Weights of a small transformer language model.
Size: 8 layers, width 256, 6 heads of 64.
Architecture: RMSNorm before and after each block, tied embeddings, capped logits.
Training: 868M tokens, 6624 steps.
MLP neurons of a small language model. Each row is named by its layer, matrix (gate and up: input weights) and neuron, and shows model dimensions 32-127. Each number is 128 + 24 x the weight over its row's rms, rounded and kept within 0 to 255. Numbers have three digits each. A neuron's up and down rows have the sign that makes its largest values positive.
A block is one neuron, or neurons of one layer that tend to fire together. After each block is what it responds to, as a language model described it from the Wikipedia text at the highest values.

L4.gate18:091128177121138163194128119135163136116127097164122139167151109121108143135168158166095143077090134163144118142130158170103113145134123141129144117107129116137119090127158183107115138100168128109158108102089146149142105123141128146131109086159130139103072167122114145136145123091181113144
L4.up18:098140114124123170144177119132109136135109161125146085120216149116107137141145126128182154141162134165125126108136156139115125086152125130095171173123086158139130093134127130110109123128140140144118145110166107110131137100164150164121119165120151100157141157093150174118109135117146160151
L4.gate29:161130114118100131145125140131111140158153151133125136150144185164118119117161146176112082125116115156090127149116125117086116125139118116169135138172111116098149141120117163113120094139160150157135116169128178109131143144094169151153138167117123149099087121133135166152140115137145152111
L4.up29:104128110175114097103130122142150110169147158145116132094134098101141099152135103089120103164143124163142133075170085122095097118109149136104190115131146160153173112155135102101150103087141128112120131075112111146128103132092141150130122098127128108121162090119106085181143113117151113160
L4.gate51:103189149156095082120132099107147132113123149140149108096142124066147098089119140119145122109132129160153089095106164128122117148151133098116110172154109140143185120148130118103130143115127131088136145120185129151098114157116130169093105128113114091144114124088160141125141144151132142094
L4.up51:123147101104109121148109122093165119129125098103142172115125130111059141159120132132153122131118126123159104111160089094148161149146111101147104132122168167108118110103105161153156108094131103144140184113163163103131087083119145108103138154161118158119156121081141110141127097129122123134
L4.gate81:131124148126130145149137110102098162113141137118127103126136171150108114140149153133103152108123118132120121157124096122120175141166130084090132118139105157111121126078102197111136095122117103148096115095151163129136172147132151118107154164128126130154081126117128120140152048100135116130
L4.up81:129142092194134157136123144137066171143094111119141147137126149140157135159161135117101131154116083077113132148105137126124143136132123113112141149110098142130096113144162121135144078150153155132168140148074149121156089174113138112107153108102120166150128109131135107121122123116057136113
L4.gate143:119123121084111102121143061120152151123137124111123073165134102108131118063115104125145131131147096131147114113136122123117132116164123112119088109126125145134120117101142125098104150076119153149147145154109176126159118122104159145135114121127115111154109100114165156130124152161082138082
L4.up143:101117145142150071156116109139115112107078109127130115128124142102105118099149167176149131123110127171117100172155112120128081102131165140091146122143099121093144096142131137106145104131085094101118088112128143121147158122180164136122155118107136106139119114129088140116196162119162156108
L4.gate181:142159148135103137147093088118156168123122154138125133115102128122072062131147106086128130102123098140134108096139126097142140117152100088137072136120122137165132124144101200112146117115120149133100117139108173135136168141106107096107137132142090120095083181117108101149149101132112163157
L4.up181:150145141150130100145134106143157116134124152153105089123158154081131125112151120115073168127110158161126132048082130106109080129146080098117130127122153127183114150130152130108164144118156120121126123133140181122160139124121128121170189150156118121124163129140157146165141062136112127092
L4.gate281:128110141122092141157124116118134192128100146111144079131131165127131102100163156153118106146116110094145127142142100131105102139103155121172117122126123154132182132107119170104176101125153112119166147124157095142105137137105136111123186091117105127135105127094156071156161137129139152106
L4.up281:137127124143079141136128100145174131142173125166133144118140153116121140114138102139106142118096117154102092144126122172110123111151161139121125172102108146148137103119134131122095092116052136142154110158137140176121106188128106166100117162153135144155094096144127108105111127137127119109
L4.gate363:112134142121118129125154138116084133128123090118100111173096106120138086078105138155116152122092099163090160151135141192122084150132156149116115133121114179114125114159131127105101125110175115136127157118125153114131130129106142162091117122104160138150092094119154139152126113150135145104
L4.up363:164188126140131073130110125168139117174118097120106121136123142077090149103133142150130083162110082136131109149119120168166107094151113129125147122135103109155139107114156161142110133091091131136153138158109132129102150112112138140128108133107097131115108098136145088114147089104133138154
L4.gate519:124122100142140153174130089162140150123112101104133078105093153128125122140148133119136147119103142142107106168118137161088158124156124129181126130134142142074174106122161132098108147123106105159119120141142146120162127156113133109108170123129120115144102101119156161151143115104131132109
L4.up519:142164125099163107089146128103136128137170139145124164127156144108080117125137127134126150137115097115150105164124103159093129130168104095120126067134118109156174127142149119110148104121144098119103141132127112105131107089172113139106108137107100132137123104127117136128154163147112149094
L4.gate520:107141110125122124120156157129094092147112108100103105107128191097118119133147095104128140096156151161154139104120131145129114158169122145148132131118145176096129089163147134102107119130112118151102117122152130135120132150148169159063117125128133130107142125102180087153147125154107108114
L4.up520:142114104187146204114153126118121136124084129106141149124117154126147090128109093130101140113079113138128165088125152128090093172126108123134120126160131094181160143137134113067119089167124127137159116156131127128099122134146125114148155141104134161140144096122137142072075133128139095111
L4.gate613:161111146094082113110109043146112078134141173114117078146110101104139133097158100128125133121156129069134120181130124108128126107111127093140102189146091107072115131184146145080134124138149097129139163129150129139124113108122157145121116073139116166121156127103118103149140129133118107143
L4.up613:095132103078150157133160111116070122132126113108137117183121147128133088147121129137144190108125111144113156133121124152131128116165137133112160152140136137126115120116056120111113167126157094161121165081121213122101111151127155148129134150137145107128063144118083153155122140139124102080
L4.gate706:115116123163116120143101120102171175119116159129138119103155140133140137110149127116125175134147132153099149124129091130157149131128145114144140119153111175132121102133114100128097146133127076118106129122160137120136087128079146125118126142081117074128142156139109094153160111113099141074
L4.up706:148111122110125144114116110135153140149122090075126132131146125093099124125165145143178161100125104152108131163098117157132160122152131119133123159122111148134097099137180132120098145126189129164120167103110139117087145141146168121105185127149147126150165081121095117095093087134138114131
L4.gate734:160102173179102135111110129162090184153157134106118139079151134137168109101123126110105119144107139155117144139093112109108165105132166122102115133159126111123164122174125127102113128166136142136141116147153141166132131138108134096094099139140118152120130147091134105148090099102162175104
L4.up734:177168108080076103108104154092151111176166098135110110156143117143087139155127139135133112105135122133130156126140153108078103108136132097139123064134125154133158119113133186163139124145156132164091095130108126112119168173092133100116131139172090100154132138112120110132104114103124077127
L4.gate744:147158139135107108132128063099155125158138121161107118117099095174124104122156117161121107112127130114128130155104097148105144111124155111136122093133163134116097084139100137123111130103130114136151152100133100113101151144116119137081104112124149158119063120102144143151150129155136106136
L4.up744:134124125134124114147112137127158155136134156124131088189154127141094070116111105123120117131138149130123159142159102114139129149132121094075129155154107162097103089142121149129135136123150133133107131137100120137063105161121178118123077153112120123106092135113086116147105161112106134133
L4.gate844:162144141179103152181155117122104132149155136118105104158095145107121109139166141127108091115154126131168142111118109133134096152128136169152125114171109121151135173143128167104146120107118138112161135127137113152135084147103132118104158141125159113163117082119156113172144101131110135110
L4.up844:166095113153088131117090086087167125118151126094143087116139171101188139113126111150118112200118149113134101108101142130158139146130112137141077136168140143134151082145143130123126110181118142090139131109120156132132100113110128143107154132099149162113121123127168124149142120185128159169
L4.gate960:103141119090119142090142126114068152163088093105157129112146149162169101150119123116111098142153100133102072074104105138143133088162177144118085144116114115120114168159116104153123081117170117144109140117124112115132120122109122134142119132100084168087159170126137135129163125116135103123
L4.up960:130151099125108147120131178154125124111142155099175122127143148124127146124142170135118111122137131128124148172127135129134114153130150105137135099141146196112172120141115127186168113087144131134107127171099147138088096147125079138126129169091134119128157120089103134142142179078175158152
Description: Slot before nationality or place

L4.gate52:152119142158134164142120113099152130143118138082086157113150146113114141114106165129134151123148097134112120106161161138114135126146112165167171173106138157131171152159116146119125099143121086094131097117147149120159153086101139132113102112132094140107086110125128145166151095130154119170
L4.up52:124117167118151109133134133141133119111115132144124064116127122138128166143091136146113130115149143125141118120127176157141151095141098180134178121130139146131118137157125142125107107150149146121136119119135140127116111080131120138130154128115118198094091141098119114124127145173162153114
L4.gate111:132132159121163140092135127165103093131113077111133103163146156125133077118157146151155143083117138111099135133165142119089133161111157151148132101139146130117156087136084127130144091131141079136130148145145107089160154098143119143123089116142110161144078135109100117124166152118128103153
L4.up111:121100150152133153134137104118136142094142088168161171163114076115137141126156099132117127135096186151096149112117116126134138165128092151117095137103129109113111085140147138157119147120164148125143175124109111116118120079153068141108137123139129119145108140093125132146084128126159149133
L4.gate141:149123136180121127148124133115121135118156100142096158098161094142166136140126152183099101112128120126136139101179124139111140166138125112126096142169117167151123101148088157148169142172159148125081119149135142115134169096131113103156117156123095130144105109127085156149147120193168133129
L4.up141:085166150115121132108160129130151133131111144113155126124169119130097144102104148085170132100114144093197085158132128097153165089113119082114094150125147127121141076117140111133159097156157126120120136110152136135111175106119118111123128098136125145122086103166171127147132095154101119122
L4.gate227:146130137109109130112161109170081137132125136117144140112071172100115123112099153169101078114130102117130122126139070134184118140141148126130140122095061144126115116140163168155145128154145097132162105166122131102118157076095127099114135086134124135160100123116117119141150122112151079161
L4.up227:164173127115074134167110142132117126177145112159071119133180152115112116129165128133170148126126133127167157129089080127126134128133096119116113148133087136133165141085153170117106118144093093114101111134147114117143108111110126127118159106147076153134113107143116102163147142159134119094
L4.gate269:144114142131133146144093104127164126096163134114185150101104120109124161138098135168143112116149122128128108080169142114162112146104116150194145118150147169142145105110138129176149113152185122130149134151120131057091162142117069107148172119144108125109135124141104139152153134154101092127
L4.up269:142174124084110150145166133120133142111122126115129161125089128125112136126177140131118138147102089095122135149125151119131104102120100182126116145113147120106128150162110167145171096151163152088108078128123191112135113101141112113099116135130088119128117081175161126094147139134155142154
L4.gate290:124144178127062129130111101177142136122177127135115141105095119134149158148124135138097104105140118115115142158153140134118143094114168138172136131119106112145149117144110145129128121145176169114150125159113095121153151119080122100148096104137089156142117132175106131122140096096168093161
L4.up290:162150169161098148112117128133133130109142139133121098090156109122110161125092162162171153104081170102144136081101105127133125192095122120098134142117160134132102117089121157155115134138095099124120117154160096161153128091110105161097157115096113126177091121124115136159126118126146125142
L4.gate303:113118112090103121191113139162145121092134098114144117089169081094110133105114159132138109125130090138151135122114146128126122125124108167153141112080128108134146133118124152114125131115135153104125139119134145105086163124161175095090132139101134127111074104152168167158154095110171122194
L4.up303:151124122139132116141098176143159158153118124130156109115130146134091122125171126114068126135120164119109084118086089117109121133141116142117109139138120109138103159111146098110108082133115095138123166119091092108117114115130156091129128105168108129113188127156117125146136130093122118115
L4.gate392:165156166124139120167141141110136121154117120114089072110130162083112129081143139133122117075171104111126157093105087138141136097092149102150139159146084141143117110147086142106161114175177129137153126172116121141119130062108103105174161097140130099131145130109131120151136126164166113141
L4.up392:091088148110112158151083147116118131141170104145150139139122130125141119073118150076147120093106149153111152108080145147162160113134098132138146142144124141119069115093099156114102144130146125172088102125104098180112119123122126117161125140085144085137128102094087156136103146108160114155
L4.gate505:112112091162111127115107163071108134121155124165113127172093092089136100132129163099120126121136126125149180114099151131136109131157109143112115147121168121121180110139136181149141126139155109097145117145144125144174143147145112092127095092136113141156074127165109145154128122076140106132
L4.up505:120163117151100127142123128120173109118119174125114137104124120130153109120129134154146119149138119114136093131133128155128124148110118119136152155145104105098143104137127127132138151138135163076099114124112133112134160157116126136175109094100107134119102177112161130131142100162170110140
L4.gate603:114147149094080087141124118123149143125136145121112122109110148133165119113140088124149130134121115118113129159141131115128128159155133098138107140133112113131124158123145176133148069138163148142140161125148123118162161084094135144116142103165108148141115131117138085148109090145148096086
L4.up603:158106159125089168152142154114161140140094112133110128102123109140078121169103145159186177163112132112114131146058170166130159136172142143135112138135123158130123132141105169152116088157120106102126139118116134083134106083138135162120171098171123117130141132138112124126151141135138137109
L4.gate643:112116206143109123142126129092124148142159127099119097134137140083136155104157148174119138146120114145102132150095105145135117126147115132127134144090105148066136093117174145142125068164143107089161158141132127118144143119088117140139159107089115172116092134148088120151131109108149096156
L4.up643:120093119113172143181135103139129179091183151109117083145154121125094099090116136162120126136108139125137119143146119092160147140150094125133095148099118144125186153132172115103098128147126157111145158131124116133084099153129104126104132115153126128143116110083112164164133126133194108123
L4.gate653:112125136128159143093106100114162169127086129133161103085081165113110086119117112147137130119163117165141125110123140101121133143116113128158123078185163108114095090137129148157084122146120167128165124113137154137167143105101114103116142155098141098112114132119117062091099115160135109124
L4.up653:106111156148113155121132103116137156149142076152123150101135126122125100115126171071089153168166133124120125133122142163126104171138103140136153113119121098122094117096102127147130086121122096156118104138145124126145158076134094051136102149125154099147129072107111098124101185148141136108
L4.gate743:115150114128122178114128127111116121126127123156121098140087166092166120124148133157086133141133136170106151114183141136096110156143108127156168147115091113126121137112101145146147076126152088132130137153163160083134148100127131159129133105175134134166115082115142135171082137127138142152
L4.up743:109122109140137127127132119097126145162109093151085085147142131127162147099132166154119121116081138122121089139096113123123104166141080130131161128101098110138165059121141134134112136153089130100092122122108131165139139123146110113123139141187138167148099107135142141157135140090168102166
L4.gate899:120111180122093151141132105109148140088189115186134149101132138108108125110149165128122149131148117134165124082143118129178121101104089137154098113121115153145137108136159150092128111135128114136131102130159177124159170124111095145146130119138103110104119119127156108133128095180144133203
L4.up899:153137203142171168112115116141151121122190129115146128099113145113144169129131109108127110131159146084176122101130162160153148134111111089164133102157105140111127173092139122097136106117136157134141120084150106139114136182098137166118128101123116131146137174096170119146127112145130149131
L4.gate935:147140135144117104118149118113149103175145140128106116096125168093105147085117142167145084140135077115124088136141117145105078084160183125126135133085109134120114106127097119091119126114127124133175145134120128060153127159069119115096129069158145132160111126120116093097114112157176122134
L4.up935:146114123083119114122100131141111127145117124151149144161164094110094141149150134168171137159128116148099126103125114105083097158167105140124170147125099113134122145127093127114085136042113129096121155112132110137109147074100127132133132138138154139131142103089115138105179131116098157160
L4.gate1011:148166131124097128144097128149148101130126113090099106138146094122165163126134140122086145178123095136142173129101114168120103130157136116165125112106137100136164144094120137131136100132141096149144142129103143106156120099105123144086132111127122100107099132109125122161144080101124104100
L4.up1011:131102127146118086120152103115145114145117134166142125140107143074133109109140122150124135142160115120095159150151110102164084152136136088108139125087067167090107129119145153092088123146104144121099170138134145103108138123139096115121116137116108075151130122080080115131135121140172142126
Description: Surname-final word pieces

L4.gate1:103117158104090088108141106166172135114103120138134118118150097102139151158113103125132116126125093164109154115099155166108159090129146112136178135136115142159145132111154146102103132124161104072125079105131101128144140132092138117097102114145137083083108131166178145111117122105119117123
L4.up1:139130116119094110138107154106121120100156091119132115113156131074110111150126145150097123128161103103170145134165122120119124152160126185107160171134160134151107114087105133138155147135074136147116103125072118119173080133164155077089145107136112089150105133182115111145156143118131164106
L4.gate97:128149113069141136099142145140131157150118113167147055108136127133102096138117140128175110093138112133154140150140107099102112075122126130152147158158111131095110119146161142123136131114116079109128131134124125098136140109134193130132142130184139115131090117135115136137110102088136110167
L4.up97:158081093094064098106119137117112078147154131155120151118137099104127078155113107112171147119095127135106162110140132109140111124123144158099152074134073124149087133137136141130147097128170155158118111120169109138096079146140102160128108094154108124133110136140118104112138127118149109130
L4.gate116:126112155096108121120074097117114113082140117159126158108136119098173120150144156128146123087171134082122139120142132188093161094137121123133157135161139110152160119139131135113114152147127145109136137158135130112140122149129086126150161125146081102151131161119138144115126150156127131102
L4.up116:119093156108114090159149119141130116094109143091123098104131124165165152100117120129116130118142113133111136100156181140116137087156120117088103143162087106155158144130112171118101103142153085103102166119087124163167150131125141135106164138131128121174139144199166148146123172125128121125
L4.gate126:134105130105148108136143123129148124119128121095141098098085129107098147139139168123066131112116089142105163099125148143147160134165145111150148151099144121107146111154108117184139092169088119176116125082083147126136131110147130134118136156116147127144146161130128075142115128095132175134
L4.up126:155110127089129117114116102093161105153106144115115124148132150122111130114150147155142089159103116147131120122097155175113081122124123125089153107189093139126090113131133133125150137119081131079122124124110119136115147147147146133147181089129155136155121117113095132129111154137165139095
L4.gate127:165121168113083132159118098144156121149157150111129114083142089103137168143142170147119159165123145121130125127173113125143130124127127110159100161136167181136136099110134130103134157129119171140111129151133151163139134107102101147130144100132122114153144121118141103138158148165111169143
L4.up127:114155143093106095127107128124146120124173136143145134112151142106142125138165160117120125090138118155125123128104105137142150149159130076178111128141083130124071148100133136094152106064153177136129110157132136124113111095132126106110107136100129128146157118135106129120169141142127127107
L4.gate172:126146113114118162120124133114122128129151141100104139128144162109103125149120131173105151127151087153128142121137114136116104137178139131103109159135076126148127098129109188101077135173104108129140148164139112141096118138136177135111131110135097109138124115170124153179149124136102104141
L4.up172:159140119100095163117095138116125125176130084180094105126142094174105096110145136158123172100158128138138114134118129158103119087152122084148065145135111154112196134140144129150152091116150124147097121131148136128133116145130153118081131129123129127135150117138089124145157138131086132109
L4.gate175:122101109130105141128105112133171110136132089186145115067147154119165069089132157169108140114146119152132114151150156146154142084134094168134117095156129153144157123123160109111115126154124147140144128108114151135173104195121169134155128101149131120121108083146105119155140105108114164110
L4.up175:117130104132151108123147130095111104102062113184120091134117142133124145153118169121136156135133101119115130079071126125114131140117119112117132110128122120135089168087102162113140119121086141101101119128111082140157102132116090114151128134138112102131086097165122120135140107129101142145
L4.gate236:137147168134107070158132131156142093120123147121129124130099110144150126117147119118114102154141093102104151135115093149121112088132164123132109117150139124157139104105133137120171104160139146174132109135148140091146121137089144105145125158135092131112098120122130148116156130123059129111
L4.up236:140108135116138159099110150113079145122131161143148085137129151115124090143104123112144109121151111164154108131127139143137152114146130107102134103171125138134110093136151187081142090141150115162168126146128132113101155073125119130139193103156116135127125141130115146114143140132112129128
L4.gate251:176134134113122106110130157142143142092110150136107137105072112147124149149169120082137167153146126149126122129137146152088100077147145143132100121135109128101166128173130156114133127146128095162084099099126171126103123117128139122122118132132120155114075179134128078155136098125123156124
L4.up251:159110155126147127093104126137092153150135160132151108156155133108150132118146136164177105120142154136136092138125118152160122120149109102133167168089135134145108107077138163108110144112161151157143138080129146140167140129100152124121169130129146101122136106115115121133132147135200138164
L4.gate353:136117112121126121151163125142179151097103093111166142126151129090169135120139149115131127165129101121129126112131117115138126140134119142158131092146133145087159110166106183111131133142138132137124101165134145118173119125128106060128107100114104154140111132092125135144133142170139145130
L4.up353:153126138127150119121136152149128174115180139070123127095150119118120094137140147090151127095124145162095157106145136154156123094163092118092123086158155112143107123149127128102124106112126147126104077176131158138113136130127114143119136125127148101158132133118124097118128091127154170119
L4.gate429:099120165104145168155113130154177181097168091132146136104168121132131115139126120122095127134151124063144105148141133123167139147089143188123116144124120154145159158104152141142194131180112108139135126092104142108145112125120113152151203144165120108134095151164134160161127114127140151114
L4.up429:161101114137128144123115113160090129147126096097158134106100108096143148151069147121123152121106102116154087116158154163141107123120130128108133127129153157109104107161136187100120178145114156114122098147141137123160127162124120115165147110158126134132125122169118129126136087146145145114
L4.gate585:159159165144093157127118147175113109143162149089141092128119128123167135099144130135155118111140134081134141140143172136135136116161133126148118146136131138144149144124117137190166165124100124155113148086098139125137149117129113119148131132122096120094130141093148125136117130138123177136
L4.up585:114124144128141125177152138099120102093126111099108109106161106135105141126104127114152113167125120116105109132093132152152094127209149161150125101128141115109102131104104136174172156132131170118154097162105095086172091117108121083141163138170145134156114156101110118162157122155117148154
L4.gate817:134125154117112118147157129099146147117161132124147121153091138124120113169130160120138146146172119150105135102137109122094082125133149119173168085130152150110086105128126138161103100157121148166098106137117129135178122116130082081163166143150128100136124173071157156150144128118147151123
L4.up817:130110125091055139131192131069143146115097124091123084089097134132062117113141126116167119120115109110101115154133158145169142107145067162124153117130091132129103174141124155126170081127122104121107100117123128109124132158100128129143087133149122143081121154172139164127182124130133152134
L4.gate837:119107107094064142151105127140162158115112146113098157140139109132157140150130133129121137087171081089149141128131091110152148128135114158172127138124156138144138088169151171153158154159138097147115112137130150084159098135121172122132129108171102107115137117137188122112126100146101118148
L4.up837:150103139169104087118101099110151126096141107106116145104107156108128139174125105076150130157142144116103117091129122160115178091178101136136148093114104147114104143143095170117097156151107112151158104117119135132113126081139136159142114116145151139103090166123182078127153120146143154084
L4.gate848:117117121098124062135100163110145110130159151143112108111148102161107128123131102083131107116136110152107130108119120151122184099113088131134136105133143097128139121119163147109126126122128144080123134128135118095129123137074129128111115155137107105146151146157122134123176107114101178114
L4.up848:122107090119123104133126107113116114118091127170100137143153152117079050125144131112085159092120143137144130108095137079091140158180129072136110102107130131114126106091150159104115149123088139123153193126117119135105072106128142103114121098111169127145156166144150153095154155102097187133
L4.gate921:105145114135109141153120100157144145106136128087166142140125074125110149100142156160150137148163144141118150145113127107126065122173141160148140102144118146114127104116125163142135138141106174121104161126096094100164159102162134114115100126138094069119141060127142133156141131140134199143
L4.up921:118162157129114145107139110135146165089104094074156124113173119141100124117170138120105098129157149112187140142153129127116150099191113162125122089087104138108129122174119143141124123105153139123120139121145170124161158116101142109139154110180123134154155116150115117113130125083060116141
Description: Before upcoming names/titles

L3.gate270:124150160127147120175157149152160151111128122124182093111106119103133133123140148131070111154137092126135124139151139135120133135097143124131141119123152150111148098135146134139131130107127141127151132138095102096114138181112119149148114112108103141150124118130157158122119106136110129133
L3.up270:086098131137159154125166130144138146155142149107105068142074134135094118091107177121131090149121133097140129088155100110145117112137125145138102071154119124125136097145133122176140162118131175108130121162118122130111165113101098134149110086145118092152124143101147118141099144140109123139
L3.gate315:110114111129126119105124126153151116103175123155147112080169177146093150125131145135135110131120099118101073159166148137128123139099098109134118160091101104139130119103136149109086098136149147133152113136163135144091119132093112163146142080106133102136129116153111171071112150154121106146
L3.up315:107160124169097104167119095104121134132120137129107110149145139133135119121099148107151092105094163114149143081095119103101129110118085148080121104121186127141095124129108184133148132146162083140128084124125132123087143123121094095141139124137162124128154078069153149123058145121135119110
L3.gate325:138161135076110107136143134155112158121111086157143113159121161156109141106129146143132142145073101087071113123134094135190166137118136091139149144161124089122112079129102156109134108112113091117118078116119145092104146117113097102081131102128111078114119115141144128076093182161112141110
L3.up325:130126106148151166105130140112206159115152128084160181114142130110117143132111150131107162106113122085124132097120123137166172071118076121157159145130129135070118132136128164152167087103119150165164178128140118143129120093141105073121145140182124124111156111126139152138163113156159136111
L3.gate643:107144162119143097121164108151130168151143130118152155144118141110134126139128151143105137117102091127157099118131117106109114120122132095118164095111147110111146131118120132137133143110143134075159093103133106118111117153093096136138117131144105169112120150132110150113133072158130093169
L3.up643:178102142115126202120141141096147121166135128137116106099161165107132178118092160171128158111138136091098120100103101124130108132131137107153157136135112140113119119167150107114125089128134111092120144160118120139129162137086130161126113148119110115142152094133148139118166108169121164143
Description: Surname final pieces

L2.gate1017:145173106119124110133084113168119084134124146127125103106175150085114119087113137157135127121160099156171141135140143107082137101092129151109118095131102128141124151119149078090118128165142129096107146159107160098163141127156111143100155135129128114126168140115160150159165137168136138126
L2.up1017:081097132141124152143093169125152133151159095135143140124124131180163096142133136093142133143140086121126118102140107133119157086117139144136136155169114118152087148138141123106135095136091120131118132140116098069158145138158097133144124170129133109175125132090141130170149148143132131112
Description: Conjunction joining coordinated items

L3.gate96:142153111135155130096157101153124112149109107153091109131169126087118106082110181144129122128118135101129079190115098124144124155096141172154136157123139154125145094120122106140135105125093106101122141124196133158095137152154157122113074107124116123098134077129135076107133159108123183136
L3.up96:150111143092140166117144150136187119097130163108094149139127125126100131130108150146138146135105114125157119120129123100132131132081148093177136119137167132124120094061092091115130109149132165138143124125153106142135136137096157114080143114121190095135115139154120132167130094140069126139
L3.gate252:148152082130146091105115114159097134136132137135121146146150154112119085122145158163124142093157089088119131136148120152144125107146140115138155116128124103134137151114112119154161156152098108144105129084112085131107130140121152088164093158115102122142110143113168095147055132104106109095
L3.up252:115129097175141127105116122125094181112142121133138129111123094166158132108125149167143143100124100108137134137150134146153153137124185102130127201130110133131105127156132086117101158132127104139136126149126116113173136143134134158122120133124115158120148092115153152184139127155135136111
L3.gate601:131131096144164141121115130097164141173126075098142120143182099131137109112140125163117157117134106163089162103105106136134123123138178146126117137156097124161111157137151121138167147145123152117136119114084124123171158132117136111112100137155134144170095097175118118136114166126079136127
L3.up601:134068105096110066144132106125142135156114110112110138080137120114099107125111119106087134162126078158124132144111089164158128133106117119143122140126131165165103125148114083115098099156097133122120128110149141149142139147134143163090116108063106122124111138115124115139141122145110113089
L3.gate683:123190133124164081106140149154124136201134165140137091117148106118132120137157146125135114109132110144121165160137149164102142133116138119110120138141125107143106163089131139073128135135166125105127112085153127134139141152133133117149119069163124135124117119176155136138119153090111137140
L3.up683:112147116091098095118119114097145157138157126160084087143132101121129137088137100153119126111171132160136157176134106137128156136129115119100092132159146114191107143114124132117123159097056175199122134134155157116157092107105124154154117161088141129152132143112176109126122139140098114130
Description: Coordinating conjunction and

L3.gate7:143132139121078124158083154117160161117150148124153109109139128152123130165160068108129078128147118135116129159137128090150129077127146105120103162123109140111107119153161164128123107173116098152158113123108130099119173108112150095118132139136102151137117160098146094165133109129129113103
L3.up7:161118133104118079147121121125134122140161154093106105148144119124121103146167123122084117158153132159111136139089164120139131149176136161121071152119092153098149125198128120105090125132092064151144134127114148132127112105148116109124113098115138158136123103114121122092117113118138115094
L3.gate485:129099110148109138127113087140111135157134131171122134136109151138132119107167125158091119134098113127108148129125158116116118108101129105142096123118151131132117131155095125126129165161166102130127110154129143113151139122127149157103122095105082136132086148097126130120174133117136120105
L3.up485:137136109115116121135154111141114103149131106181108075146085111135146137114112142111135168118147137099147160128137129098124119120072150116144104124141139114145116108128100080104135114127167108130091125115165136103143140109118099105122103137116122174146165106121105159134095121147138095087
L3.gate759:146153127096130104124150108132143095119136071072125130136093095165134101104169121102101187141126159126113140137091112122124083099121164124103131113093167093078190081109128132113119099140147120169122137140071142123134169110113120104137139116144133068091123146131128120150117155131167130138
L3.up759:124104139098129133086115085121112122117127125124116134142141142133136081100140141112142147123138143119082115130106188100109134131124153112098150129105092153128140137118115118158135154144132113151134127144109139164083129091124121167148143143130146139149135143128109169157103138111100124116
L3.gate1004:154082119185125128134124115120123170131173113124125129145108105174152116125161101105123091112124139095115126144129171154131136076124118145127085145119124113125134109184132157115157131171142106124097110132130143128102160157143162158113063086179114126115113116154118143084086109093130131106
L3.up1004:150113132088038112169096093154118109136161146110136103094065111148088150187164129100130113106107095157134151138105131105148130098089131099130147134143075147155119128118134140134134139183148116175131139128116133113120165151152177099138156097112113124135108134139115114165125089134108120152
Description: Location-introducing in/comma

L2.gate157:138153138083113134157149131148164135153127149087141136133104185085122165140126117158142140155122125099120076152152128175088150143140111133083118125157142088126079115154136135090130146145196100078127118154093141096102139126162142130109153125077081148153137156134097151133159103131130084138
L2.up157:116149122109107152124179103130140132166141125141117080148096143146162137190123144150133105116121125103118103111069130091136093116102117140170129121134115118144127148133144177133112137133131093152136077108074143100141150158169108140132157131123122145144056121154171138100111098154151116159
Description: Surname-ending subword pieces

L2.gate510:164122131133140165128090106143134186158116141147140126125135138109106103177149119111149131139091110111146152169114170136131161085083110129125109110138119105120160107123112128177080158099145146138179143112125117099097141102128130114110135136132126151134136089122107146159126101142123098138
L2.up510:131126147141135124135133127152103122092133127125145116146128092109142129099150113130103161101113106126139147146111122155152137120146118105131085111107133153103151128111104118116122110080158097133150147119145144129096164121140094177082153133097127107100102131105175121117097095098110145111
Description: Definitional article "a"